Weights of a small GPT-style language model, trained from scratch on English Wikipedia: tied embeddings, a variant of Muon for these matrices.
MLP neurons of a small language model. Each row is named by its layer, matrix (down: output weights) and neuron, and shows model dimensions 176-239. Each number is 50 + 15 x the weight over its row's rms, rounded and kept within 0 to 99.
A block is one neuron, or neurons of one layer that tend to fire together. After each block is what it responds to, as a language model described it from the Wikipedia text at the highest values.

L7.down845:46 64 47 25 51 36 38 38 91 39 55 71 35 37 41 44 41 55 80 39 29 63 46 56 47 44 66 37 35 49 50 51 58 46 44 59 71 51 29 63 19 45 55 49 71 40 75 52 58 47 46 28 32 45 49 31 47 50 45 62 61 38 20 64
Responds to: Clause openers before verbs. Tokens just before an upcoming verb, mostly relative pronouns after a noun (that, which, who), plus opening quotes, commas, not, they.

L6.down181:42 56 52 66 58 40 54 49 34 58 40 46 43 56 49 71 30 71 57 38 59 47 63 52 61 62 56 50 48 76 67 53 46 78 67 45 74 74 61 48 51 51 42 58 64 48 54 60 80 49 33 60 39 62 91 43 69 57 34 51 51 44 60 64
L6.down240:61 51 31 39 29 52 48 52 44 56 47 44 31 59 39 72 66 45 45 38 62 53 62 72 55 39 21 46 35 27 37 49 52 38 54 32 45 56 56 43 71 68 47 94 91 41 63 52 70 27 36 74 23 46 34 58 52 57 55 40 48 47 34 51
L6.down406:47 46 52 70 54 39 41 55 22 55 44 56 47 31 40 79 32 35 48 45 35 46 44 61 78 51 38 33 30 73 58 69 38 56 35 47 62 59 77 54 55 51 61 64 25 62 42 60 69 60 33 30 71 45 53 57 77 52 12 57 43 53 56 56
L6.down560:54 65 51 53 43 74 51 58 64 67 59 49 51 43 58 43 54 77 53 52 59 73 46 51 76 51 41 63 47 48 40 49 37 31 24 58 38 60 61 48 38 58 47 57 32 47 21 66 52 53 34 81 49 26 36 74 39 55 53 67 30 61 40 43
L6.down587:60 45 94 47 06 60 43 24 64 42 47 70 33 82 47 50 56 50 70 47 26 47 46 45 54 34 39 34 52 73 39 41 38 49 44 70 54 41 40 71 54 44 48 82 60 31 40 16 34 58 41 54 49 50 62 61 00 77 64 50 45 54 68 47
L6.down588:48 27 30 67 45 66 24 72 29 48 35 48 53 37 70 64 62 49 63 27 20 32 49 85 49 69 60 53 34 70 36 51 55 17 55 50 48 60 64 31 64 50 43 71 59 49 55 44 41 38 45 46 47 43 57 52 58 45 70 42 34 48 27 80
L6.down635:38 47 62 88 36 60 20 18 42 43 61 46 39 55 55 57 49 48 57 41 48 65 49 36 34 69 31 51 42 36 55 56 20 27 40 68 53 84 43 39 54 39 76 45 42 76 37 36 58 48 29 60 61 42 29 29 59 25 80 40 59 35 54 49
L6.down788:31 65 22 68 50 60 26 64 66 72 51 51 63 56 62 59 43 54 35 24 65 71 38 42 31 38 52 84 55 31 33 39 56 46 84 44 45 20 44 60 35 36 49 36 66 43 37 44 64 44 39 53 34 58 58 34 66 62 70 39 42 47 52 44
L6.down799:34 49 58 80 61 70 37 36 36 46 58 57 55 55 64 63 79 58 42 34 29 70 47 33 31 56 61 43 71 58 43 32 57 53 40 39 69 62 65 36 48 57 54 50 39 38 43 49 54 45 67 47 44 51 71 45 57 44 38 39 49 70 80 42
L6.down1035:48 30 41 68 41 74 64 52 75 57 33 54 27 50 64 74 25 58 64 38 48 82 70 53 78 55 26 75 49 60 20 31 55 53 33 36 31 47 61 60 78 40 65 64 45 76 62 44 62 24 43 58 51 60 64 55 31 27 47 59 57 52 63 58
L6.down1111:33 57 54 43 48 09 36 69 71 72 41 44 27 48 68 40 59 25 55 85 56 34 53 55 42 57 61 67 07 52 54 43 61 57 35 47 32 56 47 20 62 62 41 47 52 42 41 44 52 42 65 37 65 74 38 45 46 19 40 47 57 38 38 65
L6.down1335:47 56 35 46 63 39 39 54 79 48 68 41 43 36 61 48 73 79 52 62 26 62 55 56 42 43 39 54 20 64 81 48 47 54 74 48 22 59 77 51 75 66 57 65 39 76 46 48 35 29 64 59 54 41 56 48 34 60 03 62 32 68 49 41
L6.down1342:38 42 41 76 37 46 60 45 93 70 68 69 40 30 16 42 43 46 27 44 46 53 57 57 42 38 36 41 58 46 54 78 57 43 53 27 51 57 54 57 56 51 25 46 66 70 55 56 40 42 46 64 64 57 47 91 40 34 12 53 53 21 51 53
L6.down1396:30 56 61 71 67 59 53 48 26 24 57 45 38 72 63 59 42 24 50 42 56 41 66 88 43 62 36 26 53 44 58 55 35 50 58 53 57 23 45 62 63 49 69 29 48 46 57 46 61 61 69 72 32 49 43 27 61 61 68 57 57 68 53 63
L6.down1455:23 62 74 62 66 77 54 20 57 35 31 41 60 66 55 48 34 53 70 66 53 67 56 51 63 34 44 70 42 54 41 65 36 73 49 47 57 48 30 47 63 45 60 54 22 51 59 73 44 30 38 67 42 84 76 73 55 76 44 47 24 51 14 45
L6.down1500:40 62 65 45 59 43 21 48 41 49 75 66 27 49 47 54 52 51 44 56 73 57 51 44 37 07 51 50 88 56 61 60 42 23 69 39 57 69 51 39 57 30 71 55 47 47 60 64 65 55 51 58 54 53 52 67 51 80 46 68 36 66 34 41
Responds to: Name or description onset. The word just before a name, translation, quote or description is introduced, such as opening quotes after "known as" or "lit.", "called", or "which".

L6.down14:63 32 60 64 21 46 45 40 36 57 42 61 35 54 58 38 04 63 48 38 62 58 43 53 47 17 36 60 51 70 49 44 30 47 39 40 71 54 40 42 64 41 52 67 33 52 59 77 52 46 53 39 38 43 79 50 52 31 49 37 59 11 43 54
L6.down24:63 69 46 75 26 42 45 41 32 61 46 46 38 49 48 55 58 66 51 22 24 42 34 56 44 37 48 37 38 71 51 30 49 59 44 52 45 57 53 50 62 50 53 35 66 41 45 61 54 46 62 33 48 83 39 32 41 29 39 27 30 28 44 51
L6.down200:38 32 64 84 62 43 66 65 64 64 48 74 46 30 61 79 59 17 37 62 51 57 68 27 31 71 65 57 41 52 32 42 48 68 70 51 36 68 55 49 59 48 64 34 42 49 42 63 36 33 50 67 51 48 62 58 69 53 46 46 33 22 52 35
L6.down284:43 52 12 58 43 43 53 54 57 36 58 45 38 51 22 30 49 47 53 52 46 42 51 51 51 65 75 36 65 55 37 64 40 69 30 70 54 57 62 93 62 23 27 65 49 47 66 52 37 58 48 13 45 64 53 41 35 49 37 70 41 75 49 41
L6.down286:37 50 55 57 65 50 59 55 26 44 36 56 50 33 44 42 33 58 42 36 63 59 80 41 34 45 66 43 37 43 41 48 47 68 22 50 63 44 57 51 58 45 45 50 60 46 54 31 59 60 54 56 26 67 69 15 55 68 51 33 49 47 59 75
L6.down305:56 47 57 45 65 65 59 76 53 48 35 43 64 46 51 63 45 32 74 47 68 52 51 60 57 31 57 58 40 64 13 66 75 49 06 67 69 66 23 56 66 55 38 54 66 46 08 62 79 40 61 50 51 35 64 35 37 46 54 51 62 53 31 72
L6.down340:44 44 42 60 61 70 62 55 35 11 47 60 27 38 58 44 21 43 47 56 50 58 29 44 26 33 56 35 59 64 41 52 32 28 55 46 68 25 49 40 99 79 55 56 41 24 55 60 40 78 48 60 56 42 47 29 84 69 48 70 79 35 70 61
L6.down375:52 53 77 51 50 45 32 59 24 80 54 83 67 55 74 41 42 42 54 40 48 69 24 31 79 55 52 72 49 52 61 50 19 49 71 78 61 62 50 61 58 62 62 50 50 61 87 58 28 60 53 51 36 63 37 43 63 57 45 46 78 44 31 49
L6.down438:55 47 33 43 65 49 51 28 59 40 51 51 39 43 70 56 22 49 47 26 35 32 58 41 31 88 67 43 41 58 45 52 38 50 43 65 55 61 78 60 62 55 49 47 32 37 56 69 50 51 55 27 48 43 34 36 70 49 39 64 51 53 41 82
L6.down881:56 30 59 46 57 59 47 44 64 41 45 44 58 47 47 71 57 46 41 53 37 54 65 53 68 70 45 42 55 31 32 68 37 64 66 64 53 47 57 64 58 31 70 65 46 83 70 46 50 42 23 63 41 60 73 46 73 65 46 46 48 50 71 33
L6.down1082:71 46 45 48 52 47 35 54 49 76 28 60 39 25 62 66 52 67 52 37 52 46 64 30 50 26 55 53 57 44 79 79 50 45 58 57 48 69 22 43 30 48 47 48 84 36 49 27 61 44 31 71 66 36 29 60 50 44 60 22 52 28 50 20
L6.down1159:64 42 73 55 59 28 61 35 51 38 50 24 54 30 37 65 26 36 56 55 64 39 99 34 16 63 28 49 62 36 43 37 77 32 25 40 46 44 56 34 51 30 47 33 42 58 53 22 55 53 40 56 47 33 48 44 44 79 65 70 61 63 68 43
L6.down1175:78 51 19 56 79 51 53 30 31 49 04 56 47 60 42 46 53 57 49 07 49 50 52 36 49 43 67 40 65 66 41 65 63 71 45 45 47 30 22 46 70 68 33 58 43 36 64 48 48 57 42 23 61 68 81 48 79 48 54 40 33 40 31 31
L6.down1442:61 51 59 47 73 61 65 50 46 56 54 39 31 44 30 76 53 64 64 55 37 54 59 55 44 42 63 56 46 51 76 42 65 41 38 50 55 55 68 47 45 56 55 65 60 49 49 46 29 55 50 53 43 39 56 52 50 63 55 67 55 57 64 56
L6.down1459:53 71 47 41 44 50 51 54 21 50 46 64 47 41 72 53 50 47 54 67 58 31 41 56 37 64 51 43 44 52 51 69 58 54 59 36 61 46 77 30 55 45 64 47 78 38 33 55 49 28 69 36 25 44 61 31 73 62 34 61 60 39 73 59
L6.down1462:62 53 63 66 68 45 47 55 47 48 54 32 53 49 48 29 37 42 51 34 38 59 47 38 41 50 45 44 53 34 54 45 83 35 64 44 32 52 43 25 37 43 58 54 38 39 40 48 43 57 60 64 42 71 39 51 42 49 50 73 32 64 52 46
Responds to: Prenominal modifier words. Adjectives and quantifiers placed before a noun in a noun phrase, usually after a preposition, such as other, earlier, various, several, modern, future.

L10.down35:47 94 52 48 50 30 62 69 59 56 41 62 53 45 46 52 64 67 44 65 40 39 47 47 46 54 61 58 37 55 34 32 89 44 40 85 49 59 40 45 72 53 49 36 51 53 46 50 51 39 34 62 36 44 57 96 72 39 63 75 58 77 40 63
L10.down53:66 52 56 42 39 57 38 57 50 34 48 38 41 91 75 48 37 61 44 34 37 99 52 75 53 53 60 57 63 48 25 65 63 39 20 46 27 47 53 70 60 44 40 46 62 37 45 91 66 45 62 54 42 58 69 71 29 69 69 60 48 61 49 35
L10.down1228:58 37 66 52 60 38 47 40 53 41 64 64 49 53 46 43 51 72 30 55 54 32 67 43 72 59 51 43 78 53 32 52 52 81 61 54 38 64 38 52 30 54 54 39 53 53 26 57 95 43 51 40 59 69 57 74 55 65 47 74 69 65 28 52
L10.down1250:42 35 54 59 43 46 32 49 78 49 78 62 38 49 42 58 32 62 41 57 36 39 38 38 49 66 49 54 59 49 39 60 58 79 58 47 36 60 49 48 83 57 68 36 55 54 55 40 54 52 65 42 67 39 55 42 37 41 58 64 68 30 33 65
Responds to: Foreign-name gloss setup. Tokens just before a foreign-language name, translation or etymology gloss, such as "(Hungarian: Dános," "lit." "known as", "the phrase".

L10.down78:48 49 61 69 50 50 39 54 39 59 47 46 72 74 62 55 67 37 26 52 54 55 39 47 41 57 51 24 51 41 45 45 66 62 41 56 35 50 66 50 70 64 41 29 18 69 35 52 53 31 54 64 46 57 52 39 55 56 31 53 33 51 29 80
L10.down238:79 59 50 44 87 60 49 48 47 37 64 61 36 58 79 51 47 51 40 22 42 32 55 59 52 56 56 40 61 41 77 62 30 63 69 64 62 44 45 39 59 26 32 59 64 46 47 28 68 51 52 56 62 53 45 35 68 57 59 58 73 83 43 72
L10.down349:75 30 64 48 38 60 59 67 34 50 24 35 49 66 50 39 41 47 39 59 37 47 51 58 44 52 53 63 25 66 64 54 17 69 37 17 47 52 39 70 92 48 48 63 65 55 60 34 29 58 57 39 33 89 63 23 24 61 48 68 71 35 44 57
L10.down695:90 28 58 76 40 58 45 43 64 36 34 41 56 48 69 59 51 44 69 37 67 46 61 48 26 54 69 49 45 61 46 25 56 68 57 32 17 40 50 35 55 42 47 34 24 49 49 61 37 68 37 55 31 34 66 08 73 41 29 33 65 11 45 52
Responds to: Prenominal modifier tokens. Adjectives, determiners and word-final pieces of modifiers right before a head noun in narrative prose, e.g. deadly ambushes, coordinated actions, quarter-final match.

L6.down87:57 47 72 51 76 41 53 38 61 73 52 75 37 38 56 48 64 51 63 74 54 49 62 43 49 58 75 31 26 58 82 22 64 74 40 21 42 66 35 59 62 37 49 52 63 44 37 53 60 32 51 66 54 69 21 53 43 54 45 52 77 54 52 44
L6.down136:58 33 43 55 45 18 66 47 42 35 49 62 55 51 80 43 50 64 60 41 44 77 31 33 64 39 54 47 75 43 57 54 16 39 21 67 54 60 10 41 40 58 47 27 53 65 37 54 39 52 40 48 71 61 22 30 51 32 41 60 50 60 27 34
L6.down249:34 51 46 46 53 30 48 85 46 54 38 57 55 28 36 43 70 50 48 33 53 46 49 63 52 41 41 74 65 90 63 50 53 41 55 74 68 52 38 71 62 56 56 67 41 42 42 51 69 79 70 41 37 30 60 48 54 47 36 34 60 28 40 45
L6.down311:20 58 17 49 36 43 59 63 70 53 67 37 42 39 46 34 30 25 51 27 41 48 57 44 69 54 40 37 40 74 47 49 38 39 31 49 56 40 47 72 53 37 33 45 65 05 53 73 28 48 66 36 63 48 60 33 38 62 32 29 46 45 44 24
L6.down451:36 78 46 29 61 48 39 32 36 50 53 25 42 60 71 38 55 64 55 61 76 52 51 54 62 50 52 34 47 57 54 34 48 32 35 47 44 43 46 41 24 62 42 54 76 61 18 46 45 22 60 52 54 53 37 78 48 57 45 60 50 22 65 40
L6.down475:45 28 39 66 20 47 55 35 68 43 58 48 38 18 54 39 28 56 33 30 62 50 40 43 75 45 67 83 59 51 57 71 79 56 52 36 32 64 61 35 41 44 50 48 44 62 60 34 53 72 41 72 46 60 41 21 35 82 64 63 60 45 44 67
L6.down497:47 76 61 54 22 45 69 37 13 61 49 52 38 56 91 48 61 59 51 69 47 54 25 52 60 49 50 42 69 59 63 28 43 42 59 50 47 54 55 47 28 49 71 48 42 57 36 48 33 55 34 47 48 52 39 40 62 75 41 25 39 28 72 39
L6.down696:40 26 39 41 58 35 46 55 52 35 78 62 62 33 39 83 18 62 53 48 47 56 48 55 52 45 29 49 59 40 66 73 68 50 10 64 45 62 35 64 68 67 70 43 28 66 37 48 44 40 54 74 32 15 74 27 46 52 42 33 58 57 48 48
L6.down748:55 62 23 70 71 37 51 75 55 50 62 67 51 32 66 51 69 36 32 63 54 32 41 56 40 36 50 61 47 60 41 54 33 41 37 69 46 59 74 52 58 55 43 58 65 64 58 30 37 30 85 59 49 43 59 32 49 47 29 68 65 74 22 43
L6.down975:50 38 35 41 46 70 80 43 36 23 46 45 49 50 51 56 28 42 29 22 80 76 47 66 56 61 32 36 42 44 46 72 44 65 55 56 74 44 60 43 53 28 57 61 56 40 84 37 62 81 24 47 43 79 68 47 41 32 25 72 50 48 62 47
L6.down1005:50 67 55 33 45 48 61 56 66 56 49 62 63 74 44 80 26 48 48 31 45 41 50 61 34 54 55 55 61 64 33 46 51 48 56 75 28 60 48 39 14 52 49 52 37 52 54 53 49 50 81 65 56 39 58 53 56 59 34 77 49 45 62 36
L6.down1007:54 50 23 34 49 48 47 74 49 46 39 35 38 49 47 42 56 53 66 73 47 72 39 57 65 54 12 45 25 75 77 21 56 44 57 41 47 32 44 57 62 34 36 65 51 54 41 41 64 76 19 58 55 45 47 11 45 37 49 40 58 49 68 50
L6.down1073:46 67 50 33 42 81 61 65 27 39 65 29 62 52 65 49 27 34 52 44 70 48 32 50 47 34 82 41 21 49 63 44 57 54 25 53 57 35 78 42 36 20 31 65 53 80 42 53 71 29 70 37 29 56 49 57 46 39 59 42 42 53 86 49
L6.down1102:62 59 56 25 34 14 67 70 34 68 67 91 45 32 55 74 38 60 50 61 55 37 36 56 55 55 47 56 47 49 58 41 61 23 39 42 46 75 47 50 64 61 72 21 35 46 36 29 53 54 48 70 46 39 62 68 57 52 53 71 64 33 65 74
L6.down1173:43 84 41 59 56 36 46 39 43 21 45 59 30 82 71 64 56 46 35 16 66 57 56 69 44 49 64 41 55 41 56 61 43 52 30 25 37 64 68 47 80 46 42 51 48 51 42 58 55 38 44 59 41 40 55 59 72 87 41 53 69 58 73 48
L6.down1331:34 44 36 32 34 27 58 72 29 74 61 15 33 43 85 34 52 58 48 63 53 36 39 87 68 52 59 36 26 76 33 42 53 44 23 47 43 25 47 47 44 26 69 49 60 44 40 55 52 71 43 59 34 67 65 62 52 60 65 53 48 31 69 36
Responds to: Final piece of names. Final word piece completing a proper noun, language or era name, right before punctuation or a line break, e.g. Kore-an, Arab-ic, United States, 19th.

L7.down641:30 53 45 47 44 41 72 48 42 61 49 57 13 54 46 52 64 33 30 77 27 30 58 26 54 44 41 41 67 36 49 29 73 36 26 39 41 37 68 69 63 42 40 47 46 49 55 41 71 59 21 51 59 68 64 52 62 51 60 52 84 23 55 60
Responds to: Unit-completing tokens. Tokens that finish a multi-part unit, such as States in United States, plural endings (-ers, -es), number hyphens (Thirty-five), and closing table pipes or === headings.

L10.down161:50 65 47 58 46 44 51 27 48 10 58 42 33 40 34 67 40 45 76 67 44 52 73 39 40 48 55 46 58 57 62 62 94 24 47 48 36 49 41 39 56 38 54 61 52 55 40 91 54 59 38 47 60 58 62 39 51 70 58 41 37 57 60 44
L10.down609:62 55 60 59 33 23 55 49 28 44 48 14 46 67 56 08 45 55 26 36 33 60 51 38 31 48 38 52 50 52 55 50 67 61 57 51 00 63 48 54 67 56 40 33 62 44 47 52 72 15 68 47 34 53 42 83 41 46 51 27 64 31 80 64
L10.down825:63 33 42 70 50 79 38 42 58 55 64 35 62 65 58 42 44 59 56 50 46 31 32 60 44 55 44 54 77 13 43 54 46 55 63 36 39 47 64 59 61 50 49 60 74 56 46 55 54 30 47 89 31 76 36 27 34 28 45 71 51 46 71 37
L10.down1448:60 83 47 33 56 49 51 37 33 56 58 28 84 69 84 65 61 42 73 28 58 47 55 31 36 36 26 65 46 22 48 68 51 48 51 70 51 56 34 64 65 48 58 39 50 41 73 47 57 38 45 58 51 27 41 60 35 61 63 48 47 63 47 60
Responds to: Token before surname or heading. Given names and endings of given names just before a surname, in tables and lists (Alex, Michel, Tom), plus opening == heading markers before the section title.

L6.down63:36 31 59 53 29 61 46 56 61 37 53 10 40 68 53 44 39 65 45 56 39 26 51 71 20 47 77 54 43 47 37 52 71 31 55 57 28 41 56 55 41 67 47 50 55 61 64 53 53 58 42 34 40 54 74 26 45 52 71 45 38 66 31 62
L6.down119:59 10 47 83 44 50 61 68 27 48 48 37 46 53 56 64 48 30 61 47 78 35 65 38 44 69 32 52 33 63 35 25 71 41 57 77 19 60 64 27 71 56 27 65 45 50 36 63 59 53 51 50 69 56 47 56 51 34 51 64 53 36 72 56
L6.down278:66 65 49 51 43 47 50 72 77 42 52 60 85 47 48 71 46 55 00 45 53 38 92 55 39 70 44 51 44 64 21 69 59 65 09 64 74 48 44 59 64 55 56 33 56 46 78 60 56 25 50 43 45 49 47 43 48 37 50 42 47 72 16 42
L6.down318:25 59 71 25 54 49 41 32 42 22 34 45 39 54 69 32 15 50 40 58 37 31 54 77 41 62 60 47 70 73 58 59 42 37 40 37 51 15 59 30 57 58 32 48 58 50 50 56 54 71 78 53 72 59 58 30 45 52 46 65 54 64 43 60
L6.down344:44 61 54 54 34 61 49 71 25 25 58 29 65 33 59 44 31 21 21 46 53 54 65 42 51 47 21 20 56 59 40 46 26 52 46 37 67 44 48 41 46 29 66 42 62 23 49 38 39 46 39 04 56 39 54 79 62 68 54 41 67 35 55 65
L6.down550:62 54 34 50 29 42 58 74 41 57 42 51 37 37 65 48 40 59 41 65 54 43 57 37 68 26 37 62 45 54 43 36 38 33 35 44 55 62 68 36 51 39 55 62 28 58 58 42 57 35 15 69 75 23 48 45 47 64 11 76 62 37 57 66
L6.down579:44 48 52 65 23 46 87 55 29 48 64 46 51 58 28 34 54 40 50 60 38 41 57 64 41 44 45 53 51 43 51 47 36 83 42 77 32 56 53 37 51 62 48 85 66 47 47 63 37 17 63 47 48 69 42 63 65 29 45 55 53 53 38 77
L6.down625:54 39 44 43 66 50 62 55 55 31 44 59 74 55 22 14 42 57 46 59 41 63 60 44 62 67 65 63 58 53 40 51 33 29 71 47 57 45 62 45 43 61 62 36 46 51 54 53 48 49 59 50 53 53 54 76 26 61 48 71 66 52 33 67
L6.down752:52 66 65 39 45 59 43 68 45 33 45 57 75 30 52 44 50 56 57 61 65 61 50 43 63 39 44 16 46 37 72 81 37 41 32 55 71 38 52 51 49 54 50 62 65 71 48 21 62 54 55 76 57 54 49 72 70 32 75 72 30 76 57 42
L6.down928:51 27 69 35 77 55 65 73 36 24 39 69 44 43 44 31 56 56 65 50 43 43 79 27 47 58 59 56 41 53 24 52 67 48 69 64 77 54 61 72 50 43 29 54 37 72 62 33 40 52 57 54 43 79 74 49 70 66 29 38 50 24 73 63
L6.down1080:55 67 51 48 35 39 59 67 41 32 44 49 58 40 53 44 31 60 31 42 60 68 60 23 37 46 58 32 08 37 55 43 56 59 38 41 41 80 54 48 45 40 24 34 59 51 61 42 14 42 64 47 46 39 52 47 41 62 16 58 67 49 69 56
L6.down1119:74 32 44 40 44 43 36 54 37 49 80 79 43 41 51 27 82 59 55 58 48 68 49 62 10 41 38 48 37 34 33 60 17 78 78 50 80 31 26 87 10 35 44 65 38 48 62 73 60 47 54 52 49 38 41 45 34 68 37 60 45 94 37 59
L6.down1155:65 40 74 53 29 51 65 72 60 35 74 49 53 41 30 48 35 47 57 48 55 56 35 54 65 61 51 34 56 50 28 81 71 51 80 69 45 29 52 55 42 59 58 63 47 50 62 80 22 33 12 36 55 32 65 58 44 43 48 51 42 56 32 54
L6.down1300:50 50 64 33 59 55 51 62 31 36 51 62 22 56 51 77 44 51 30 33 70 59 62 58 53 47 47 69 47 56 18 70 57 34 26 41 34 40 57 73 25 41 56 42 56 59 47 43 29 31 25 57 70 38 53 39 59 74 25 52 50 31 22 63
L6.down1399:41 56 52 29 46 44 23 43 29 30 42 68 65 32 39 44 27 52 48 68 35 31 75 61 47 20 57 50 50 51 45 29 44 47 54 65 64 56 42 34 71 79 41 57 45 53 47 66 32 12 44 56 43 57 68 41 44 80 41 39 33 78 74 32
L6.down1406:59 59 74 51 77 42 82 61 66 66 45 58 66 39 71 57 40 56 34 72 46 59 60 51 60 62 35 40 48 47 80 71 70 62 46 37 47 57 83 48 36 64 71 59 46 54 53 51 50 46 49 40 74 30 48 53 85 44 24 54 60 44 62 72
Responds to: Wiki section heading markers. Opening == or === of a wiki section heading at line start after a blank line, e.g. ==History==, ==Early life==, ===Roster===.

L10.down678:39 26 47 32 69 55 50 55 41 41 51 31 52 54 65 78 48 74 21 53 66 59 55 57 30 57 84 53 49 50 44 33 68 49 37 50 57 45 56 63 37 26 46 36 37 58 55 53 54 64 68 56 45 59 38 45 42 52 61 40 34 62 46 60
L10.down1091:43 60 67 32 47 43 50 81 70 20 48 63 59 52 42 25 53 50 55 59 53 39 11 46 65 46 44 21 55 43 57 77 42 74 82 38 58 91 46 42 42 69 74 69 79 37 15 70 43 56 53 71 59 67 55 64 58 57 18 59 30 22 44 38
L10.down1107:45 52 58 56 47 38 54 44 15 53 39 49 66 37 52 74 52 66 62 32 76 62 54 68 49 59 50 56 69 63 55 38 67 34 89 71 53 36 46 47 47 40 23 61 14 62 68 55 30 32 52 99 40 51 65 59 59 42 42 69 25 39 59 49
L10.down1282:49 53 55 49 57 59 51 52 79 61 63 69 47 73 46 39 30 20 75 36 56 57 74 13 50 33 78 45 62 51 68 65 65 66 37 52 41 62 44 70 40 87 59 50 48 40 70 56 42 36 42 44 49 57 43 79 31 79 55 66 48 32 65 45
Responds to: Infobox and table labels. Field-name and column-header words in infoboxes and tables, just before a colon or pipe, such as Elevation, Synonyms, Votes, km.

L7.down339:80 80 46 35 30 46 67 57 65 48 44 50 51 54 47 34 11 62 35 61 34 49 42 75 46 43 30 67 52 52 79 76 48 59 45 83 51 34 83 62 66 52 32 63 52 70 44 69 33 55 33 19 54 61 42 23 32 56 56 50 80 34 75 70
Responds to: Section-start markers. Opening == or === wiki heading markers after a blank line, plus some table cells, list dashes, and "an" starting a new clause.

L7.down1246:66 58 56 71 59 47 55 46 35 52 41 48 52 71 51 77 39 66 44 35 62 62 82 50 44 49 42 59 44 62 52 39 49 61 50 47 36 60 62 51 69 42 59 72 62 44 79 64 51 62 44 68 65 80 70 10 65 80 55 58 64 31 71 56
Responds to: Pre-noun modifier endings. Final piece of an adjective or modifier word just before its noun, often after "and" or a hyphen, e.g. Frisian, German, truck-ing, -coming.